Weights of a small GPT-style language model, trained from scratch on English Wikipedia.
Architecture: RMSNorm before each block, rotary positions, no biases in attention or MLP, untied embeddings, normalized queries and keys.
Training: a variant of Adam for these matrices, 1843M tokens, 7544 steps.
MLP neurons of a small language model. Each row is named by its layer, matrix (gate and up: input weights; down: output weights) and neuron, and shows model dimensions 170-340. Each number is 500 + 40 x the weight over its row's rms, rounded and kept within 0 to 999. Numbers have three digits each. A neuron's up and down rows have the sign that makes its largest values positive.
A block is one neuron, or neurons of one layer that tend to fire together. After each block is what it responds to, as a language model described it from the Wikipedia text at the highest values.

L4.gate241:504475475503477524416482486547437603486505473480528521503548459452497508480468421475546431499567506472439494470482554401485555536482474495455487477507520495488559506457495512507505423519510512519513476478527558443490483463605490446475480452501511537497566477506485463497495417487452537457524531526465489510493534555568452452460545469504513492493496461525525565472514493475452496471456497511506502513496510508521448443447517428582586486474489522473540492453546469515489506466473497537492543524570519469564458506515
L4.up241:498483499509400440473509493537415517442466428485495458484595518482463487504502529454454465459396611592495494429514556522506474527490535566397530466549447595466566538492521492503545481458566522517524580515483502492565475531505494476442573480425489469521473522510494457549546536458555491461499469568514553497532490477428486447469472451487527559443541437512505485452539479513507456508507441508488518518444494454557435537494494480502561459482455485491440481470531463419501533513504547491392530442544490508533441495421
L4.down241:503497551467421399491563508425503480475604431554433459461459509508521437442488522448521442497388477518446518497476507522457468486450495475476606420574488527521498528543519492443548519523479512506515525515509501515561489481467515477486579551545507505532488585466545541522485575417462418476312472484510489437506513490432574435491466429478471562537501519462491470522502479546533502510545524539534500562473458469491487517511512504522497437518495458475419529547525488579528506582528495577458502547487530521517515544507
L4.gate404:472489525556459562468542529505500513558462411458460539476521566506504494478466462519485522487451532576485554516454488488511497500478483541448545551537547566521527490543542546508527527533509496588557518461490536565420533436525490534513531459483459521474492418395505523473526490500459573497485481572424502474488533480417523536514482518436462464406481503508495534522477525537468538477474428549544450604513455520451546445477490478547552502449465514505465492448455463500450455526555513513437488500567544393588424560449
L4.up404:503510578566488525518563446465504495518418448476506482483474481476538552430538494526551562545496434569570524461559488526506498516576472568441478560514587517603479470462462470526535530459503494561510480458531535455482541526556537445511504536583538426532567477498582475534443511474476445547536505508492509488510543484523463450499435500458519555487504444556609530518461474533554472459516524498501515576535453517502465479478502469489481530545511500469506537496541415572512477446471459588542506563524461476469517493504
L4.down404:469555468459411521487548571510538451538514491462451543512479547501572506462452467520543513484450464520516503460465475410460474462511518453506476567506525443499472434512494528492445479496500544564494506544467453458481400485546500494572561480528476518513436507527463462573448511468567501435408401479490475476535480539456452490414510606509494485527542503469517518481486442453444544523467467533478500484459521554601602512483443534477564503509545432502522476553502498460450530444460512588521478520491514518581481525458
L4.gate738:500518505406517507504525493492469479547533505525543524542478497540425447545501464468507521537496523482469523512510488487498467509562496530459532514491524478496483517527485458553507512453487491485474478500560505494532508538486432540480504533499539481448543484463447529472413501472424452521507542427489545545491490530535447469472563557431532408507530527491445640469519475491446473526503449604485497510535514483501495481524482480520469548461483434501475526467534497493549538470525496502534523595508535562536484483519
L4.up738:560471589502491484486441486495452470481406484426483527529495479497464484438502489475481483453525529615613542451519544583424520494502528491487463493559554496537484504507472555495432543528486525495537514479489500530504501424473504527456495498499489569506502513435475514564462355530476507469535482512430536512460555551506546510490517424490515559476526489490541536447521482535513538491518484548551512532457507496536513468558453550470569508552507503555531475497539505519437512459438427546488486550497565524481504519468
L4.down738:536486459447509487504523456489457515517483473506489490527484434483452538546497505474480555467463513502587446532543457534485546503546553479456466467523574497481498556490509477479493490475535507469486560574476542526558475494457531457449444509486459518474480481498474481455536491525480618491588492456498528467506528555499508511486544453509530509468537549446466515450566500432442493521516483613465522452532499414500505487512508516521507478522550436535471478559521529453476478454537441473478518520462564482460549488390
L4.gate1263:545476478515513482458452458506460604528542438409524531459551549487491500435569465521515471527397486535494530504484492481524461488468487427551529519599502469497424471530442449587476551438556499473525390539520509477455534466481518462522457499501508537448485481501475476543517420511502505498508442547534501550466574510550440517531501525473549494441528512540611458436480493478462492432522507488468486427516482520520477488425466534457521496525493550535545467453526446549556505506539468457464440523573506440537447509531
L4.up1263:579477455543512468502539487480434518516547491482508543523510539468468467500499454438399487460527530439515547478491511502499511503512489453521553534519489504492479529542456517527591601458503430568476522456484498529483461528486474492552487457493469545406520564471500539511481459537512497492483463491490486505503510476514513537450606550480489520514507555527534542402483453511425545506530505471545567465490493481588514467454661575572437474512438492515520553542559541403545486436463445520487476427541493448561506513437
L4.down1263:509513500541538514441470455522436400544521485619447529519518448463439465532461583526524515546494481499543488468516451450524496479500531537505489448549489523463494557506530551537520508532527448413538510571540558546421550544451511439521485547411463532484506518513493537554537465494531421474398435532488442476541509559507559413497551455478482434487551486510439543496428463483488479444401515522474478507521497485525564449513494515554487436479540474533468513544461464529522485529480555461447464536500510585519428477431
Description: Topic pronouns, headings, pipes. Mainly "It"/"it" (also He, She, In) starting a clause about the article's subject; also heading words like life in Early life, and table pipes after numbers.

L4.gate193:488503486518490451490519463428518484521428537482428466467486559488394499502507479514527490513472495468489470514457501486486492482508552392538506483504495428496472509539489488543435522388523561513446501488476431505536490571537497489533453483530499431563536588578482441489542471530430510469498456442559538578541435480486516506582471488508492429573504438500464558512552503516432403555470566483577503528521484532474419508538448471485467585531424491485483529538476485485540462452447549520485462458542613455585504489473
L4.up193:517473475452458451543575547501542584512497518526527522498416523455534510486463506406508457504438495450531462522446497505505459551527496494511436537464518546538550537529573503469504515476555515536429487519505516494418473498520480503523477507592532460502537479489467506453486496510516565493488472447513480487496507516496524470413522526510464472590449472498455464610533495541439499523545508457551489513530438433563521559473533471515520432508440495510523509551533471551476470590506511463527541556517528535577495488527
L4.down193:474475497485448481494548534531528579533557505548522521536500438489476519461509466473506496510493527566587474504446573451520480540472484472498481522517476461460477523515486478504499508519513481439505471505433503498563477443457432486522505496532498457431466492411500444555513455507555528524495528510472509447433477497441433482435538545482482529473471582494459502541525505528486540498529490497478514461416438448519545505489493509522548514412523539527512506515442515520454508506574496484532522573523519451489450509447
L4.gate270:469494488439527577456458488466436504424547549602510527493514493469425524431540453509543575529459500537541510458558485496504505553436563409525540512495511484549505494490497477556514474497506506514479437519475565527478465509541547467489480468495540488511493509480517530464526469503509529428531524477457513439555487425567450514439509537519534485567510467460541543564557534489505537516524532481511467447522560463559491429466504496499464555538451526485486534517512485554494561515512469472499541483465458493563483495480
L4.up270:488516484476495513490492472522484502390487494454440465482539538543489471408535498532483516451475489506479441499479478526527586530529463524520479442446489505478470456457532488441424502528531566561452472511526427503507549491448536487393515506495490498507470487507525483529567447553567518464545576438495481516495472436525456470486463502463513554496506526454467456496544528527494514494465546449496537502544469562486479574443505453472486524518428554417503504471544396474546496513484478496542481448470478538505508466485
L4.down270:484481497473478403445499563532474541458437472598487509542535541473498536520537522469526534472421487493421542467515518512493451519519437531486522503523452516559512534413509465535486487535451441558536467495514501480389520536523491470498505510548548504579436542506451488521441575499457511469539533448511577454535472482517491508464470522487562455482482448527526507497429488469499512522471513520500522523487510545464557519449447469471483466475478520532559481535602510522453540534509461486452476517522496538506594596507
L4.gate481:524514504518432510444532480477507513501480533517474483495464526471454460507499488534501564512560535454611507513518500525528540521546501476544458466511564488458500525487490555494543569490485481506471499488531472525426547508506483495523537483574458461516490489549467546514545498583454496450501510437480468500499466449527469423525491515520519504511502502498554527502527532409556521523518540379462481523531464383460488476420512526444474547543481441502587490435426515582548444542500480403587464561519475604513477534492
L4.up481:516552520447554589514493503518486515418434470469486514548533551459499533476598543436477471585498464602515544534516474513553490537518532475490462461460457555453487528486518474551531503503535525450544491423499456457535504509499498441496482448560455496441479592472462510538572485475540568558485534508522490538547469538545494475530487497456469509546478509515448561536483496535525558514492465433538469384511489503480487526551503559493513525538439486495507468540539513475446408531511460455474509507494484460465451583508
L4.down481:440498475472533488535435503482513562556519574537511554465517501541528514573500522558491473505500486512455571482505497485583476562493512547498481524571507459499543563540519452520429511511504462488522493556449520574506464504548539517505572462530502498536475565490474445535474452455505484481324516439465436503532544512443510453461469479427483505500518489434540509423523576546532517459534443492484597510474489557495523495476420530527441529533519501556514557459504480518487509531566480493506481480524513481544600413454
L4.gate999:599502497477486458424466547472492522511468488426434457532514517543559549494513586435441494444475496460444501432537510466475475507449482462476480547514557440494517518520451497489556538535493526500470466496554466517513508475488528437467452540561517467481518502575559484494510569484564572467469478459478477492516536506614482500563501499509478527470483590438518522497598565464493477503490452476556493492544443536536494514513414506464549523494560458519483563500462504423528539406578448476462528583475510568515427483545
L4.up999:509515489431466508463476503444482558481514501523565532510544518535491540546464528464513487489537458390457461491448506446488494480521500500533443451531524546539503513532503498488511470619454461521558491557502518564556513462501487529536509544491440503547482519504557537488545522488441559505539462522526578568588456525499497493541457532553482410579523504571523526468523499477441480553532521507503459475465415472511499505517502474501558491575474495531508549493561493456490471595541484465520569451487494522468491459534
L4.down999:586488440509522547528489471454609447422501526485465542461468471474491502518386454469470483441511509476441550510513586484490411523470540532519513456519465535536463401539501443515535520488534480459533483524542506445545442422492555492416473540500518469457439498521487505514421521487501515476480475451480524589516503565466540503532466510513532466493490448459570472526504516537462495491549497438522448536469545543390526486380461550414437551418483511406472514558385513477555525466490507508524487477548537524469499499541
Description: Attribution prepositions. Prepositions (for, of, with, by) linking a person or work to an outlet, patron or collaborator, as in Tim Sendra of AllMusic, an opera for, work with.

L2.gate773:489512533511559544525447538454459485527598511449449461476540502573434417447500453481470449469520531474452448523520534475515546496483510501546532577415473437464401524527470473517423538473495594539499585504534556556515465534557514427466494497472528464493497461535496485485488546476516559541477489501560489495526506507562516506514503406492416528565495477559453509456551500570495479491527502522494467510420500538536514541485480457476537525497481537449489443510513442492592469499577514468496476515494492502515526475443
L2.up773:439471484496554570473472547553444519515487541533476508532448503505500445487456518530420497566504572546460529498524569551442359453491553470474482565486469508452453431508482467443490613548509482503520512464527506500506484431502513450503411523498585471529490510537492500537437527416501513499492564481476538477503506488549421574559515491435505465547440460490533494445487551552467471467523504558484471460459440477527446555516537473451637528458461490495412462558507614504501523539467527545510442507525445471497425549526
L2.down773:500570542602578487524479540543510528411522462416469568494587446493494503496493525462506423437541472474447536478523485517477449492521440458520520577513575523439486524546479498520524469429510479431487537516432575504504531533514563465433474482521576467501455474545515436513481490427532571521317511521591426512452464487572417465469437511541447561471518509564414489506448459473475501523466509487463521505526495514503501485463476455572415444509500512477514529557513482543511510536531524454487452501498463518577463509418
Description: Complement prepositions and word continuations. Prepositions or infinitive to completing a verb or adjective (hard to, composed by, compliant with), plus mid-word pieces (ad-ore, opt-im-ized).

L6.gate214:517497501455513493486449505479507547473446524422525496521459493475423493427488468527581598541497543571521579454534467565485504446528496528476508457578566513520529505523456459527494545488470530493444449593446603462457538505494472531597488539619496472500515532433437493564578521484494564483459475503496486500501578470539556455550502543472459509487532548569484500465495561534521516526486418577538445459522515480465544554526526501465500533502453530561487471470460480498521507545483459451493476487573452464498398559446
L6.up214:525466476485503596512491546522538522562573499481475514558531563483529468538477517484484487524482518494523522504518476552497516473468507524452459505527554496492565484496445493504557486431528422490487468459513513605546577497536495472505534509584562461455484476565505451530540521516511568466468456367460381506488486450583506465459555531455432448491473514538476539481526501532503466539416555501542457506498485496501532535431530554523451489437484478484448477465516564530507530567454530512493530572521459452490485507490
L6.down214:530478498502514500467456495526543480544513495463503508515460463439516525503558545495516469527490502496560514432530461554471503558496429521539453506466488462465504496472519519461481502510495566500462452467499503517486553517515477459504455561473578523524459473557470525533543508519498520432196538476497463531559464420497530532460486466525497518540413502500491527529554489481509584503473527530536507464518476477492488531468483530563424495465515531417464547429520476540537467552518469469495494478469477496451536469538
L6.gate519:534421521476430517461506566530546451500536480498567508508491498513539459456560492413449485503488423517528521478481563494501469518485516517532449487448493503524478442536545457510472534559582535512577479536511560463472578497482503515474523551581540475575476505547459482509530435455505542517469490542460447460510517451467453544521547452491501444467469515558528534498467438429534537502539502435502581485487422527506548572508525554511551476479511486467503522473492552465520463532464479507588556495446444459463465451482
L6.up519:479509570517481486450475566479573525562497511429478520489587469443512457494501479458459553479486476556481522517525445539496463518494518549496523523515504482500576479507457482538552457523524508531500519483433498508522527485516506563508525464477467528472481535396493481531514456472513464509485432481491455430492540425420497506400556559543480455517595579525577554535563503508531541517493477502483493504555481590469477512457446548594545496470486484451579473472528514537468472502475536511547527530481493524512531627509
L6.down519:470533488466554518480476454482530459519561458518511475453482537522488498448466490556529433509507481520476493496495577507549465565498510369483437486558464483484458447520518513486517481470494506472497515499490397538511537580514505435437501469510464572569473536475476532470456499529476498442294526511508507554488535470588510493516495480491425547503483544529506436551549406478493497479498479454480425481513530451493552532511505534550479526503476502466511461544526564519504524483548506522458520455491544450454538485558
L6.gate603:504455480491451500539437573540503521490522500482548520509459527463480498471473465432492456454517525477573477523541530512507508550483542507536503527534499458465473456526435383480416543521576471440523469442506467481509505482543504510508492478538481417512493462488516491519495541535543505475465417487442356503466523469563424481587496536500488534619493502552530518516491510533569572475473463488479563431494478512527534402516493461457436499543549481467466556474504600464557536432522516445528568577579519542446503518519
L6.up603:418458477505523500522483556450497492504530484492525462486431503527577490507517550476541509519540456576475553509560427533458580500509533568433503477469490457447541527468438466525454532477474445482570438468518448473535554423542460433538486481533453463501470477453517491534552547494541512479509416530485514482448433476547477522607551532502457458475478471480485527457563544463531446477486477459542472499491527493487526521514528540546450467473454504541506518429520501616480556572543585519542543499567455464444489522571
L6.down603:475490498514434555547475465556473465514500543545488517507571506544507517517551482442497524533508623483527508549476545504500492540438519517495520564508486463495541441461499476479445566525488508468410479515468504547479441442501507499564469572493526479480444510469506495534428463501494489474241492482473532456503472466503467483475509512453523515510516632530474499518553496540480445424498525522565482454420447525477591490484477490497570488529479561442549511573496424516519435481536478532518512459572424500453514470459
L6.gate1246:511493496472515474534494506522553529542600489570509552571520501495536548515553527485521555474542517495475514456546500552461560503523482487459476512496516519490459434502472498536483419535571583466493522520444549420492518540522492451502397502535469510454474493479468434465563458476481427544496509457492498457512484513559462490456467511464437556504502482570452523516463509532511485506492562503503489449454498479560450471508485457519460535501585457488523475426531519509530467523515476578523538516452519569519457523495
L6.up1246:428472459486569482500491482531504480570574519522514525551602500573482535523525529450554496504413456418466471460543439466465499502538477461512465473476519526489528462574470493470479458523494510437468470544495562471459578531590454494460540501525473398515452480438458507524498526464490517442503583529545516480496413475431514510507494471521518553505540518606485522507573478571485475577537544571522456477496467508539530505590459475550428474503533476493412529511480460518439454543521517504423573532500523525587440428494
L6.down1246:452485504538567509503483525538469542522490476539502514413511489505510540502549441537460498555501563490494511475486519456517488480502546545496477523491529427458522500533509507396526493468546556560477485538528573515588556558542470520445450485518523438498449467443463512479473529478485496468439476468530548527562462477521582492525495532448480487479445474499542428555520437518559504453505550527527491536464462505449627422461482551468516492510508517476528503557504520451614399493543500458476513505497537465527505434552
Description: Preposition introducing affected party. Prepositions after a verb, adjective or noun that introduce who receives, judges or performs the action, e.g. respected by, criticism from, returned to.

L6.gate83:519396599565528527455452509571505486555460507454464469499457476497425521479482536490514506495431482535480496459499575545487520465533502454519484511471525486485502447493432421528541483514512506472489469410494425511462492503550517431499541490538412485496522517520547519513555503531440469485502578495431433543443540475468546483506568515515559463543475526526515529499560515488475488533413460514482423474566505517511563514494428486400443546501516506520503489465497526498483463400528510459467510484534457506512431525466
L6.up83:509521509460510444454512516470460533542488506540465428506427557467552499511551484481492581556464574478531464442403484543538517535479565489565442520448520504446552483516513502484471537464532544536454525472521476514471436527495481530490501448510480483515468600518467500469596396462480482517467505487512501501459427503447509484429551488508560494501479446476545505505508512485490466478502516509520524499476461491450481540475497534476452601485544489500474483531428491560497476476421590537574495452537508546493526617535
L6.down83:494528468483477465433410438591457475497597518443440495537565417482481514444485505520430509500530521495493442499576505500471569503510459487549442456498461530413481574505487453516556549411473489484532512430495479582517482518512521521527535528504477530458483546551507551459426542597548466487506452489478540473542445467512437595474491458552502532532506499498509515438524453507454515436561492536493511467506521489520481554554487515490434477473583477574545555602467517539574543515557433510503485517501525527588506517513
L6.gate388:435537550519506526513463500497495528548471545497448461532499488512549540521490411521488534495521497479477448501477400488494430472432476494573585500434486415511487577444562461487529450533529476529496412469518470488452455480475518496477512456573456472465447479567514442519489440534456471416495498488487509483478537509506550470491465540484452549521512473502475491499480511490503455516522521505479526533509571486552516538460475550484492488478537472527493548538489509473518498566475540557561512516517511559514473420481
L6.up388:540505482479420516470516469473459441519492506416520505522497481489513490530488522445458558488439414455504553498543448548555552477478503561502515512532500459494569441533487465515504451487470538550574486505509544569410459461470505522444485469507501534489518512501545477437415530441471477522512540402557511536477443524460497452468514510542557530446456398517483507399510483506483453505524486430461525476527640492508466423526511453533464504500529503524487512570481515516416498557446488521536461509490524462535567447587
L6.down388:484461524466443483519476544487533562422438515490492529505414522534472453494519471537472544450479449476525482551448470504485477525592457547497502504527524502438501560480489491495530418441496536545502494522501442451478506494463496489465511510443530427525500464489502504550505488505511480494544467486485506498494509539483505467466459583477462526538456518446570472493458517458468457466544516447516477505454551530553585579500459514399462490490495487522538512548454543450449491528555506496540431542506500515465540530493
L6.gate893:506500458499457523504501448491484511512458473462553527475569500462420566516599439578453515495465602540494501490455497481478475489485482487539519541503437476426466576469503440564473485470472525446504543527480452434461536535526471586527457530520472501439494454458446498512514508472547497428429502541453480535514492595432438429477511580468512503456532575501573544556499490542496472498520481502550534585536454471490505523464490483561595506491463539509474518507476539507464475537480479481505536513528524505522519428549
L6.up893:388545511478547465452520493488520502512467537541512469548539556439543477498444373546558558491455549525479444540500566446470550508516503475500520488432510489476473517487533487500485487537504421525524545523520473471530537488523361456500519477528426488431478492529535466529583548494419545523516472462445506497534476506514465476501514570547548485509500571505548490535552577550505482484546526499500498559491483414557516510541490550509521487440452502548518519535510494459530546490509544560577469580425467569525569493494
L6.down893:586443548429519596500484507507558517484480509479493487494510485529531522462549466500431429468537456441528514608479551564528554457573538525565556530593425398534508527433499479453525484433524486474541526519567485452499502528558584442467470589539563509499474477616446591459547458423446497505647562520519490535452516515492570466515520523517442501451506474427460511455555557505589457509516488484471463512503522435398476475515482498508521553462493465524482475475461544527484580466494448527440589531561487491503543525511
L6.gate1309:423491566485463533464521518436515571503452504523474494534516509467537577452522470518449505469494523522466507464553469520493473459491487478494473413395496529457525556478538477442477482537528522497506587505504446511542449482542516505464524442497402507518473505440494543425467501505516509511527487507502457546509511435405457495517465538514531508456476469548537523494575470530475494511495480415454480460511470501588536539492462503430493428509466473467544525558469471472440580538466489402482557522580464486433562462566
L6.up1309:533462541488555499457529556481519410471489474528480515532538500409534519523504452502500536470530449612441487520462504510542528509549520485579492424514434600549475458546411456498479501509523518459536483440462538492549451401493542512405478483481542479571507491556435498491488490528517474478534520515529422455481541535532439498521463501493573462486501463479444638453515509529506512490456513521538489467549491540493533587535452570498542546474497485488522454500541500589459465486459549519531542496510534450493484502418
L6.down1309:476533468488471525517494511563420524473553504536444516465481539445493564503480541497483481443545511460478506445504410551447506525487503497526507478473484547446560487527556511413530524466469498499448503466482490512515419464487550537495467554447449491433557478490511546410445444457503449507586563554511515505501496422497486497510512396464536563490500545493446501427483464466509464535511485465459419526495545506477512476540457564538414432472527508548517560514467470574550476535449468521523477460508526453472473506521
Description: Adverbial preposition "in". The preposition in (or In) opening an adverbial phrase, mostly time, after a comma or at sentence start: in March 1920, In 1986, in response.

L2.gate124:502504498520505546471467434495544524511475498476495581518507445466458568460460452525509507532506450516451451526444556468500573531479452455591562508485489502456446557503527457522509452514488445486570533499479475485475504537439517473504497501536476593522491423561488523472432438588397550491467568448478513482526444501465478458558544538501399518499564482533461555541514502524479474516571448476486485494541470454461456502447508548462508476453448476541513468540418488494570471512540623448514555416525540440483513474546
L2.up124:527415467458563482483465556479510558542469531520581515502477492569544514551419487519526553530490450487505461490507541540574538436491525494516541548493450462496491560494508485435471523564507468517440464531481497501506548496508480489486504508563516479489428496465459521537471432490560543481530485515522512526535505623505485505533564488501490401465519537494453495440419460525526487508540454501553497499535472548442514543494674490472552457591486532486487513493463392508554506524505500456515446476516481457482464476503
L2.down124:514521433506549506526421496490476408487487493487565485507525448539527559436529587542433542465528500503455452547489504577483501468492514584517543555457498560483491478476558545506534478508523464560509552536437511532470451515465521478545421503526519548576485522454487532481467509482475467462354417456550499493456459470519354527445523555523535593511509453545576485493504489498510472449541500503495497414527533547468522499599512473421477529495540381519533461513508489421440486536411493448464541431540487505463539556479
Description: Clause-opening prepositions. Prepositions such as in, on, at that open a new clause's time or place phrase, e.g. "and in 1977", "; in Waterford", "And on 26 March".